config.toml
n_layer = 19
d_model = 256
n_head = 4
n_kv_head = 4
head_dim = 64
d_mlp = 704
vocab_size = 8192
activation = "geglu"
norm = "rmsnorm"
norm_place = "peri"
norm_eps = 1e-06
positions = "rope"
rope_base = 11400.0
rope_fraction = 1.0
qk_norm = false
attn_scale = 0.125
bias = "qkv"
tie_embeddings = true
parallel_block = false
extras = ["capped logits"]
init = "normal"
init_std_qkv = 0.0312
init_std_o = 0.00506
init_std_up = 0.0312
init_std_down = 0.00506
init_out_by_depth = true
optimizer = "adamw"
lr = 0.00138
beta1 = 0.9
beta2 = 0.95
weight_decay = 0.0
lr_head = 0.006
warmup_steps = 334
schedule = "wsd"
decay_fraction = 0.712
decay_shape = "linear"
final_lr_fraction = 0.0
batch_tokens = [32768, 65536, 131072]
seq_len = 512
doc_mask = true
train_tokens = 755800000
steps = 11378
dataset = "wikipedia_en"
MLP neurons of a small language model. Each row is named by its layer, matrix (gate and up: input weights) and neuron, and shows model dimensions 0-127. Each number is 128 + 32 x the weight over its row's rms, rounded and kept within 0 to 255. Numbers have three digits each. A neuron's up and down rows have the sign that makes its largest values positive.
A block is one neuron, or neurons of one layer that tend to fire together. After each block is what it responds to, as a language model described it from the Wikipedia text at the highest values.

L8.gate86:145098127139124111122215152133076121139086137112166088166183101098129088089114142159108140148149082170122102082096129091121094097141126188107153193181114113134137106138179184117141142130154126102205136166038073104115033107177166202081160110082160136139130091097116085127124142141153085112153196130136177133140121138095112166197134082105148101175151126122140131142161087180139092165105
L8.up86:083102142122102101113065105173066129113099157127059123128133140121139115156157169135169174124157046144081190074109156056097130144135057103133147136120144105121133171094168133148160132116120128100138172141101090048152107109124197129118122162148155203165164142112092168160131113113130109145131170112101176125156069088126128174107149095102121153158102152110108164107183129114087118135165
L8.gate281:156116104094112192183153160145054120140140085117118181105104115131137122116061102135133137147183137126099103086151138150112119135097082101133116186128152085126148166096115092140160155156160139106143100148113140111122126120091107175165141138135163132134179103101152162102146126047115118127150098107130187158088130158132161151126132119164152122138197160184091116153184114171134134138173
L8.up281:209145123132151188130088146094138116104088146131106130112153059105134125113100107113154074158153100070143117146135120146130137094162101126092136125159107157109156113096166103142164139133134142123095140178121138098116145121179078216160170132225125053154169126095152127150173112106115127169139080117119113142160100149148037173116148151170162132083115152160132080081166139152146137120134
L8.gate444:167063110108104083109096108160179116163069099122127159157186130091145118089193119125144143134170163159097107103171079088098148164095105147103094153186137123137067121130139118160107139219135124131112174134142128089109163081220121181100155114116075180114107078186030130105133174122120071138112160136059120131117123099086127114102158103147111139160074195129115110117138142129121177145115
L8.up444:161131141166142140134149165133117105126156129135127181119133151118192174125075144161166100164109150189069085154142154213113104164105136096158147162105132155124186137139122100120200185078165142098146149177123144128180091098087152079158148174072127142058103164155171066128114138119117162126130135155122194143100140113117099101056097112164125114089157146130101136141155109134137103100203
L8.gate523:127059087137104163082139128135125133082073135131142124207119166110090106138128095165101159161123126132171085068097118079096103138140117117098122088115081121128142119104176121120152120123108119141137119145140064138125125141094148130059156100101122083096090088143103190092132094097156084163153081157108163095167079160084116126127138155110139166077101095138046095147107144118190155164091
L8.up523:109116153122126155119112064140143129106104202162098116142065099119107156156161124120195140127096140133140158083121111075149114153086141119121097174124121083099147093108150062088146169133158094109126096138088072129139155163113097214003197118177152077144149125152112129116125105075123095123145099122123181088188098136097095137139167142156136140121086119157049110131153164127132190102125
Mostly the % cell in Wikipedia table header rows (Votes | %, W–L%, ±%); weaker on closing === of headings and plural nouns like games, companies.

L10.gate9:152157181146197111172148109118136145153103102104129147109104154109197088088113092154134185208138155111126154191083071141109127181135102149117130059204124142136100175106183084121169169142169193137213101160112112174069125073174121138131138145127076100154129137140128103106137164091108073104125157143104123140121124063104136094151139151181128141134153179118076059083181125121135124103097
L10.up9:153161143204138084115128119205110146146067091158143140127115133204184089078116122098117116148133157102136116135090155140157140188121146137094060100120120118187150118151150119089068123122112116136130149170147122123112137073077122172043119088173142147142116132132100134072130106029140098129122122151170070112076126140134082153161104153118182106158105211148090097095154076147130123113138
L10.gate35:067141112111136144146137094093141094113146131117128076115135158164189111071169187136088116120081073093168089189142095081106128115084085153150133156170079134126099092073065120108109102149078118142137101165073166183117135155132113107118185151175108066106119127112130126063092125174065127132138153149128175156217158109076106212163133114172111154154122159149097118120150097158133091094119
L10.up35:095146101121078141168123129149168149127147135134202148146106071159122131154129080140110098091139153118140105131125168097158072117077124062110160180069146130091142085105110090103137112131154093127093030133106107107119187135105144129135122134138118188176118103149131050186143091147125147115143212138172129111076150131123181143169126110134084139120078105140152217095152108161066147175091
L10.gate85:157120138073121166124121118163119119113157103126119149091175180120114200068120152166074110178110128101101120178090102107133147186093166171131119145112123110166149148110129128157131105135119146117139087124164132116119126141116153195100131119116131162078110119084126145122120159087175095113248167140093128109187092164128123126138126061113118065130153200134092091135111129117181076102170
L10.up85:172124170142142066108201074153180182165068114188160127123125141140162216140213145151122109179205123107101124131107166109053115175159058098170116173097147119183146126169147156134147122091173118142136170133096196162129160131083095203162101112120101168154107071155138147162145176101145155159154130167135137035149128128097113163124087089132159102140115168101183116127126120093144112127140
L10.gate284:184105147129105091118176057166119116167094184175096082147137081108118129084152125103151155095114117143110147110087097186075128163136184142095085096085169158198141166170134159138109107094141107132156152147094101079140148171154155152135099094133131105093140132127066168151160169069158123158083141162123124076187182059157114072099165116122130110119109123153090136128172166164125116090139
L10.up284:150121105095137149123155176135111173047138117063063154107185146133163128104122107177124129130188105115092060192086136153164133135172126144065117105159110108124088078115143101129143160100093095144152151099175121102113079094159137131127115181205045129113107099123125108092206120145109133136154153144125137134147086099115161119155078215098088128141134142107118121075166095120158105113140
L10.gate291:153125110148054224165095163125050071143176127165102106140141189099123125166205080118130152172112054199165146112072110151128105149123095125141167056098088069103098132145114123152171131131045101189119086130089098125114154102165157087129047148063112121153137117102137113112146141068118107128100140166115081150134101105167111073134111111150158125178110064162184149115172128153091173124157
L10.up291:153109088093115140162120098181098146082122100124165143141115140115137096157160129170088110166211148114108106080149090084139158161104164138122098143141108059185160143074064121114101174111137131179183092120155120146080114079189165119193156110128157127095119097140075092127182137126125116163157169115127116120133105086147154145173157106152155108126175105124135164143142110129135161132061
L10.gate352:136150110106139079084109113180130116124122091098168098169105062136157079042122169136141169205125132159086121119086083134073124180117162108133211180112137089167134193111145143105115176089117187120221159186106112103116116116158152182131122101128153121125121098124085129132099134067119160131108205184119097101182108062151117095133134111121158129089127133126134140123192084158113098141146
L10.up352:144072065118119138123174164171153069099140108155146111143129071098106109084135151075117088135128120176077066086099117128225119159180120125127132148142125105207199142156179138148162132095159136131177177108136071152145094069121172153135143130128159133134072063112141086112103196112147126127111132151135180106135125096153098165152117138107140131180140147129109106061154082148120074132094
L10.gate376:146100122130106112119147082195148146088106186165171091112124112150138086100168088134136130196143161185133156093148117139075140201104157171176125160094169137109128145103117166194158219097180187148160173128152114134137078123161125154151102152171165139185125115119116127110115164048115127167109183163155047102136100120132136116137167148142093180155087145118165161055153156169157111142099
L10.up376:168061121108134188149155122133107140152138115091156129093085165073152142049115152153151146151105103127088087171114122124140085148099167131139150177134133089128133073114119187152144133111131131151114143139108027060122189103175118148112189096110141065132135099130113062116103167134121076188156137104116191144187119152083095114154067147117076168120186137160055192127071101160124155113177
L10.gate499:161125157099181092146129157141073131111111107149148143105092194128067089125096166110142145128132043129129106095153088162133154169072094168147168131105158124134128100154134173135145123080098080145148142180163069120103155064119108080131097160067142123144136172098154172119082181166093100076130141119088124148132078158186142131173153100130168148159133168143153110168106151113156106078221
L10.up499:117077178109088090173083084159064117147102150125133095121132147135098105133140164106136137155123095171112134123130178199169131134132086152128126100118140134161128076139120129153147123089132119151086147147176141074102128061147131095165092194105138123154154150122116165099145164161129089158117122182106121157080105140172152117132189084114137143127132150130141113100226137200119112053124
Final suffix pieces that complete a split word (kind-ness, incid-ence, opportun-ities, plural -s), and single digits in table cells or number lists.

L10.gate70:138131064066100100096200170149109069097154150129155089095115108154128145076163108109095153136136154188159116130099135165174155111061154167060133164100123087092131106078195095113139119146109152185145057144154165186109115146171069168158068115155124149130108078083122131114129203120112076139084160134118126171135100132091130090120129122162172149104119088106174140095126159146115140144125
L10.up70:125117164180099150143037100067111150152120080146144194155115152170141138136161136168100051161139120141140123114153160141132094115163104110156161090105104113227116066118142122134123104160104105177099175165100010069114130103140138082132082112055140103068093139174160095086135086087153143155163122149156143179127134148104125140099077136145074131134140127163113148138146121119147197146138
L10.gate126:110138145118102132109062113133090118072101153065147174108134162157081111149086153093136140157146087136191148115097143161196160123072106125175137153132061156061158138082122110128095120153113162120161145182123142168140108097087127106126146120087124113133143151112069134174140069099106164122141135126109148148144175156150122133167104090099166156093090136124097156114142149116147126188130
L10.up126:107132110170102103134134099156145109142119127053131169155101066124108139188142130152085088158136104136080087119105135178150210094168121099178102078122092133136136173150113082143117120132180122103087180136130165121176180082099170087083118118123139121140151097148091142106121087063126107170087158203088112162100077101133122165145063137159112151123065086124096141108115130090161138163139
L10.gate359:095126062138136117104121106114197061137134145120142152139153139158128082074161077120145117192138118166128116146106101097143095166056153139132166137118135105191079158080165104174127133111106173129079143132112054105109129111221133093096088098114178122082144084046083084092171161136117105199112190153156134101084098087132096138181102095145131131152096150189151143076136088120149121128121
L10.up359:163142159125140101149094177131156148177113135091128113153077091136078118155075120119130144175128119106080116109091117192163129094146092133152106177090116109115122104145124123094132049143146130116157073104142147083122078121158126182165137093179159143148091140176122168137093129112150118089158180050163093104134097196165136105147116056175146116096138178143146103168060146107099144188105
L10.gate401:133070131097146129059167119150133131135125176173179090152160106076099082102104102076116113135146165129104164093167115110071151157119141104099114170160092072145139255104053111128151152164124111175174115129159078137096125114105157145180125092133101140139106093076112141160085124125116099127162146091126195153068122080112095159213132109131125111160188099120178156117157129111133102097155
L10.up401:075095120122016122092140110126123142121169083115197114101096143132072172086130130131184185134126088144102086132136132158123160178126072130099088038127132111139128158111121097074105161144134147137141140088042105112158188201115160156071104140138107059115151093096056156117187156144123058144097145121107130091081161089164160154200128140112164090139128118134131124168107112143175132148138
L10.gate402:068151094142140111108142172150121124118087111097110130077150094149139106178104065141147085125221099144145143188152099060179171137126085132084079105138118071142120152110157096117114073131045141123154159103144130120088129137132147118162122102072155126134169090101093181142123137127106105150096084097119152179165168134162169163182122142147108103145098117199109116099090099144141065113049
L10.up402:069130108142096146142123124115092172125063108090074148159093129088192125104103082115122166179183105152118127166120096123114168192096142145133121090167129146062156138088136145163152137093179089106108165121131104132135111181066114092120156084127146150126115160102084212146158104099130091109132124027117058157108151125105169116120142123164151099147112122107118184191094149112119187161070
L10.gate546:107124077109100138181154106128108100126144131136125101084148108121125096132158175126203176137073177158149137153142141170149165104176155121132159095153158113150181142162210086158159152107131154218205170140119122208125090131131215112095079103193182173128160105147123110132156145126129133144100119147212121151055170176188103116114126146170103161092121083130171148090132141147120107145075
L10.up546:116100117112067142120143178145161087135103125114135122140076102083104104078168130086199187123170146105186132133105151092139151102194141146166155114132122112118123054156171135144113142105161152215127154186170147177112143174095156155080140113116150133136181091137124095149185177104170125136140108073135154144077163126124097113150160142184122096066094133133126165066150153180131145055166
L10.gate573:136106122120139139159163148131138197106173085135133114092167109154096076122143085171141151162107113193204108142121166130081110082075122136126075172174126177133137131156089115146109115137121122176097134102091154141094126061117113134086199099149184145150074182090107134129139103140099160164120130162083129158115100162105128105166121101110100127132126142121075131092081140109145182095201
L10.up573:127127155134109141120114110106172131108082137060122143136107151175193123108127107139095121144213107119109121114146139142113106108107137110059091052123190090135096168120164116089127159147134136123169092149166065119122082132150142157182056139138141157135088087090104128069144126184165105163131149121136098167172163057140066126118118189145095108146156148129161108099134109114107127138000
L10.gate589:161194142118116094139145157087123171125111102099118090107162154161235162144150113126158091128129111098126130116147116153178106130146137125172122136153095168084088123097110088169190140105124132136137108116010158142146217139109142156105122146109170141165128089119057167141173136133105097140118114129120167150127105097114065103158162086162124101089107141097144121116114092119169073158040
L10.up589:173134182146067110137170166193178151145110143157113121056196104148168128113187110091115106169131124092119137115191131164107170124091115146190085161139140160143086157118140148120129124154106108079169156113086180129148135130150139151142151110111154134137109076084081179174124137122075121127102107153092145099113141104131145167182159094133120094100120101128153093121072161111177131099117
Digits and cell-start spaces inside number-heavy tables and infoboxes, such as league goals, vote shares, elevations and postal codes.

L8.gate12:161116110114128160095122119070136156120128208124093157127178125120117156152152108199119168176195100129161082119199132116037121118095108113128130144109097102123115211093145073082104152099105112093155113144154148159193074185156122093129127166157160134119064088084116085165107141174126111131117184129109107101141124131071086074171119133147159126117124173045172118142129118104153059173170
L8.up12:159148130144128091054117134095154151086086145119111165096160075115109112173124091188110155142188124125141097093147130105083129144117123093079150125103106122121100190107121111086146155093130154079168102097165143134183094159140166133129156142153155146107107107078116082180104064140104119100154086208147160107181164118151103046134067101088154096123130153068103135118106069133173102137189
L8.gate188:148138193112152165131124066170115135169130148145084194112151125158135079140188118198072105124175139113183142131164151103111147119056113111084171145136105097151177210166133081116146137111084098059138090119134174135134074085146119136110132144104135143122078116104093124140107120139057150115095139151129128085135108156147093138148014153138106158141126182158164101070142062105122126114137
L8.up188:121118179164097156133142168111065107117125145123131055160150168080179218161145150094104095115115125157156105140146121157097116127119107119156151091088093109117127125151143090136124178103167090126084124136113217133168135129127090092123091159095070149080139120117126151170143146122137105119118121149172086093156092109135051124132142083134110156141132103091201157142081088055074090100155
L8.gate375:117040137191122065117160103148149068191078094142119132130104151073121156126171078114125114160145122113154111102202135167061126095136111148133157187150115120173129132102097149112136112155061129092153084150107093092103125143188065127189110161105132061123082114130123096127122144157145147120142118142098131087160116133154144097111075080119178093143122147068145141136114162109118147154121
L8.up375:127098136132161090125148068169145074161158176174134143124083139052125103125120176038142127098087126084120114109133150171055073111179165176119131137084089098179095114092110128156177100159130152130106157133134123107146131155168145089114168140126119059074097099159128113127105098132158133137127184211198090064148190107098096108153098125099186116136094129109093117129121139100177147157158
L8.gate676:130150134125152131025150147088079132103150163199124122075125171102096123145109145097107165121141178121138105095155110170107093086085117101082122135145109167171182128070087033102148136093124121106157130154125177208130131102126108107059098104086151112093101130124082120131104157158151158142100141144150101197138081161138133136169157131146104125093185194122179130138069129140122070186089
L8.up676:140111087043119141147089109111084086160138121179066138090180110045196082138129168163115095165116142119097148144105108132090115063134183101165163034090156152139152133162091040125151195138134132125165123116184120164121153103140209107188116141121127106127115048105131095177157111211094121131119125150165162100187113107139103120168114113118133161154115135090154143110136115106121129098118
First names or the first piece of a name starting a proper noun, often after table pipes, dashes or commas, e.g. Roger, Steve, Claude.

L7.gate184:137094111111176154168164115186139173119073122133116093146153121144165147060192130099143093102155102143101114108173173117139181083142122117163107183141114105119082119156070135105104131115146111152125095167148092159104124153098172170165155171147136150184152086148124089116209193165110078162163154097114157138144112150134141104176125141102154129090158098119155117092146137085133093136117
L7.up184:141123150122110166115172089159086125116148130164176146149134102111070118066151127123191142125141184112121102097133205187133155058143201130089122111131138102102087105095127114089131133144147104137126161089152164087115151111099071100149122130088099163176130137178116159111217170098160118088206191140123135104114104133114155147116111172133151203079151122140192138107192104095109090147142
L7.gate185:162123136042047110129111115152174135147124146143121133096121098152149105101135100130147125149111071093081168139150127072142102084102128147098058101163081109133123168092152116183108069127127137088149115116156052128125165121179132183147173031117078154171113101118098109107156091132046102130061161111128135166139098116092115081178095083124139141094172139150121129066138082134188150081142
L7.up185:149101183122105131103134221138123143105090131122065162094111083134126099161148135117107105142151061116116134089099156149077126191111134102082138187115188067158175166126156088105140139109117127127131118107143112088103082141104176123100164080186117173130112107113125170153145081113159116111160137170110103131144083156146114096143141164172147148154134175127126131158116109101144155144150
The digit 6 (less often 5, 7, 8) anywhere inside a number, such as votes and percentages in election tables, or years like 1969 and 1864.

L7.gate162:099170095105170120144137138134062141077157056196155100092153176116156128185176201100087123116209161089177092150208127169108139126135118154094159095129109124113094170144142113109142143099097156115149070133043151182107100145116135104143057147129151118122115096082131143160133134125164141147119097196107134160127106124096083113109104123178101096143109131128134160107105146110112104057150
L7.up162:119086146099146084129176222194138123176125172164168131146136103064167138083142142105092188157105112138158110160143167154140136192103162083139136106187158133122113147139086094073085133130108128110184138101148120116155068112113106062104128097132111148094106132107149098126119156151093171094184152112180112074158133148102103140132153143134151075112145233091142101130160115141134083076175
L7.gate272:135118128103118188142098119140118105134158126120120157117115125097130122119108145205184088114113086140143120117172168059125149108073161114066131068138052152052101041132134148097174168173097120105134070125117093124148084153112139135111127152126143179118139153095194113134152119204166150083134128133105148133136151170055081139099122148092114149165113127094140161144123128077103154102074
L7.up272:106165191137077127081159144138121102105160111105126155181107153093116079111156122037217141209166149127178134139178112218087064192136107151168183148099141139126137117117119093133113112105118097131129128090116140092122124150122135146113101161151147064139087089077096080118138129071146147129128157116145140051171155057155045112168108101164130109080158112131136157120155126112134114139160
Common male first names (Robert, David, William) opening a full name, mostly in table cells and list items, including longer words (Roberto, Leonardo, Davidson).

L10.gate21:117161131192106129149055112094045076127102110115138116116121061119121136165128185146102158130197166142159162142167167121113102060118106174085184074175096143120125116168111068069156140203139153184186123178129187153166140163174101123115143176116076111095107136132142095102111120137122128094184133061126106155117129180139133144180089164140123131136124108143206103162126090184126146137127
L10.up21:123131118170135156151119087078128174110157111106077164125106065096112101171114144195082146137129053101146079137173152110144100090157084159081056142104061097117172078109079105103126196155162122083135151145137105031172087147160120111157149125054137092096093156167145116138099095140075151090154138125155138158162089158111126093129129172158179102064111177133173102134146099147204176093183
L10.gate39:118136129174095144189100096094110155146095144106142103115103155150167120162075149157099077110132096102125182104191106133156118103077166097072124149105115108102073097087115086114173176152111148160106132089108096089093111205145126100162102139161085069149131112131198114117120139113144103081121137143133083171129146146155099122134055200164128078111090172117160152140127111149118140144137
L10.up39:143104171047126153124141109026061231049200159150066088141135139118146123111084174141091123089158140101142150129154135127192165102139144102109167107143126129111096147159131068080137215165178093084135070099098124129129077122122128175118137106091135122127131198135117119114096144134145090098156158091098107128125164123127064129143049084137141133100196113125122211153082121131135162165152
L10.gate43:104145160101091160139097115114110176160134124089097149115131143122134110165122096200140151126176085075125124105187095099195129069126115100137148111118099086071086128137081084154118105177099124129097140140136137095173112187102088107123108133046097150165154174158143151170112093167130132093168160101126071154142129124114113114149101156179127098111189142103191103147109141100129153164208
L10.up43:104105183113112130112140124118105175165121145106120122115129178120130142166160104138162165092162149159181148132162098163109111100123130118172091091104107184107185132126138104135174152107166188049141125117125129115140092141149152172141168103082102169112151151113180159119133119142095139062108141117167096128148086167051094177182091119159170163131164142169156192128094111101129115105139
L10.gate265:124028113122081141139135169142132109077149185109119146114177057096051193074143144150110129159174141127118138103135112067137177136115100139105137124133073109115104164146148131085085164101078128125102075131134096063100129107144155090090163119095149160092133121097104124141090105175068136156086111112111096114175093110123137105126088130139134163130167120156179142152131111150122089109065
L10.up265:153134121086140149082139180133140127170121145124161176166069085139138141110128143156129116116158135097140140127164134119126088139146135149108145117113159145068132120116093138166173143043099111068157103129150192148046112147106139118119096150184160142123160085143128143143122146137156168103146205109093123129160129160080103127144107112116058142145116101156147137153119208100102051129093
L10.gate344:118196075104088138151148111102131159106192122155160219156101149081112110148144120122155119160187153157153105163129130125145131148085119112178119133092095145071164190128139127115161141120128051145133112124118110092133104128047139122078136115076158167110123156114133086171139186116074141098185149140110117126084100095105130064132089142119097085093179104089178110142111116093144068165149
L10.up344:070140134102129136116132155161107161127110133146106138128143134113173163155127126078130102147134141117171147143100137118074109152150156067145121121114157114154145191089148165149134119114112142111146099039164134086113061116097118094108107138161106154132117139083147112144121095084103143074170123146086133096138138125167109143145094040109050117111064140107124112132147136117111061081145
L10.gate461:150108133143136152139167074091176070083099122193127104128146184122068111126134123158036099197148124082197130135152163142064159087106100149136177115110100113124053077097080100178172154178135088159168134147059157105144077107164136079061091124092150106119127132143091161176118087115170177096102141160083162136103073097173120158125103117081158176139110113130136128098096137097093157078066
L10.up461:152103095121121121101181114105098107170080135090067176070164121185137138187150154157081106133125137103129081163143128119122161137174132128141118156157130160139129121109096135097139129099165097062097081125121072132106140141189173124065128124140100106101134130152172107093145117139107113153154119137138119139092108117095121134125080097123170127109160196161105130165139173104106117054095
L10.gate533:143105109079105086133143151201207140098081133124148146162134128140131155103143097150187169165087162138116102129131132136154128127053114141111185139155124096155144181139178162134112134167130150116178141179076115153138111145170125106170124124209158115195121123115123145146137143047110116108055094212119102097137122126157090129149088144150148118149157083167176150097089120101093130176073
L10.up533:091124113097131133144169136110180100123175188167068136172101148091079122123146168114118111174148095143116111111118117159047143183135027135159112203105122129120140121121143143157117133147137114123123100145085134169118095122139083083147113120138154140116101077112150148160080074121112200125085141144124134165187113125158088127134099180189074168174137090100137155137140139097120170159127
L10.gate552:160117112090180091102171072111090121109112105165114145144130158118095061095144083161111127138086099176079172090127132115137151170117129139167133158110184159150126159097097132126100158108089155152102132139135125120137132148168146155165131088202148134114112203098152147084106123104106108108197152196162118182124089115078089117135144148128118134192109142164136118102140097143091166101157
L10.up552:139125139080099131122115032095067168098133169156046075157169154210118136076118136155097128106114108107096128057110156118086193172113131167113154146096183147131121100105151123117141188088132132116130152126103136108109126179168096114134161148124122069173096121104186119178075135172124114137175167164139091100132043197064092161148077157149084113166141108156128143115137102143109157189127
The first token of a person's given name (Steve, John, Chris, Ed) starting a full name in tables, cast or credit lists, and prose.

L8.gate30:141182162113118091159129056179140209180116151191076127089096133143089124087139117136119177144047135158115087159081156152157081116150119215118156088139170189149148109128126157153134116103126144138167139127156111164139112157164107109136118103188152096116146110131113132132107200122101106089130101106105121103165101141153095148150152131119117112130153207094122140179176131120114148104156
L8.up30:088108109200126136110180112147114086137130121159125132158166133146123120164122118036152150166154127185131081139135086153157138145112139145088136164171145094106083180136090135133122080150119159110162127101116075133120118148164134075152077103131118137120135102093120153116185126146146108093095170191074120128124105073154105101172149121078096162137101152112093139174116078153119189138119
L8.gate300:146191179143111106137059069085163143115068145170123082093170174134115145159199166116083088147148156078163076122135162179089106102142130059102109159167146105124075166135191139147109094137105184080078107100130109126102081150157127133141067122127079167093125064120081127111158128147142147169130158093149089146107116148164097118140141128132172081127135139110134173181192087117161186129100
L8.up300:094212115080158115112123168132123081098092097131127098140123140129185153098120134117126087203125162138159126173167082124127110169132138157160160098144145132132088124095122112113102166147158141169147113158142098162134063112109119114120102165085099074126136094114196077106156167125161147148142147159134104127115076124161081110179092138141145096176089105209169150175188114182135136117089
L8.gate449:095130102177133133133150103180108121112096181178116134151143139124103132099146111073163209159100137112172152109136195116129155145155153140122184085075150110158102131065143085142123168106181142154147125121126099098118129093076155097107096101109069080109155130094133137089168123143131103107112137170139100118083112123175088097120163114144130124130155147140094184158183095048119119107126
L8.up449:174145130144150082160109081175123118110101159167115144063117132073134132108166148104060143108175053150075122189138154120177061128169080124133165070128152112100123117157122143103127127131112113077159126181105099142161158127134131066129117077125063048104121088117169151187114169147138106111107144157122109130108067122150079100138141150162132063154178154151103142134137078120122126074140
L8.gate650:125101100140204127129180184186139148110109158188169119073127150148154133160102066090100125128147141122107105136067151206149155128113144130101151142094178097087093113091160123184088109101202141133194145162068150097147114087130162049182113110115138125121127112113042137110165121148160131109123186148143127106110076143159125095148130128163148150147130232093144127128132059112109103132078
L8.up650:111098141143124145157058078128063159039129155100170131111058114122180166134132105058117121117130076124131170096127128101132135094114098148153116102129089069085164142121122094139163142109139095159097146127088118038130107106104134098058143171119081090093111127171070167087109156135087102158101092068184130163134162166057156086127095122166139120113153194111074104155110167148108099151154
Pipe separators and semicolons right after a number in statistics tables, such as 164 | 268 or 1; 4; also header-row pipes and stray word fragments.

L7.gate68:111138106129150121122142146133098147108145100139200083122145118154128080098137110111120161142105096122101120128076145165152113125162074106049111073195083058109134147079145133190105134119139167167108104150177076096147129092155107085143135122126097124106154163114075138135132124090120109122080138182122132182132121117155097109162113151095139122121182172180114077134114080120123125138076
L7.up68:141156130114131147088128109106127166097093091111164085066186145105105059129127156110169121088162126137154123108101147063134185128107128121166083077143106161142138144124126114088123153165154136117167106114144141118139131100077138159177167096170090164119113114159135086118090083102095123138173120097099069148157152088100084100146087164113106181099138067162160085128164095139125195126134
L7.gate354:166164065093088140111146105144074087115156129166201049147146136138170101132099130088121102121161120126159165156171084118114116164154072172111104069115127108114126188151114153127151188143113170200213116104171159110106148112163125079106106100085164160074157193140149143075126169076077108073105191071119100194099136086112152200152142173163111110138163163113112118075120115147095131091141
L7.up354:140176119129133099113079110173179149097175114073155130104117158180076086089153072107134111135149128127051113115115138136106145092175120128170138060174103117205063156141248076135154153108099153184102088174099158192145134113159180129097115152169138112132111071144114111173101149096128092198134111126136068121102081169086142128158103193131133151114141153148157175119153094087107181142084
Digits and signs opening a cell deep in a row of Wikipedia stat tables (sports records, election results), such as | 2 |, 20, +9.6.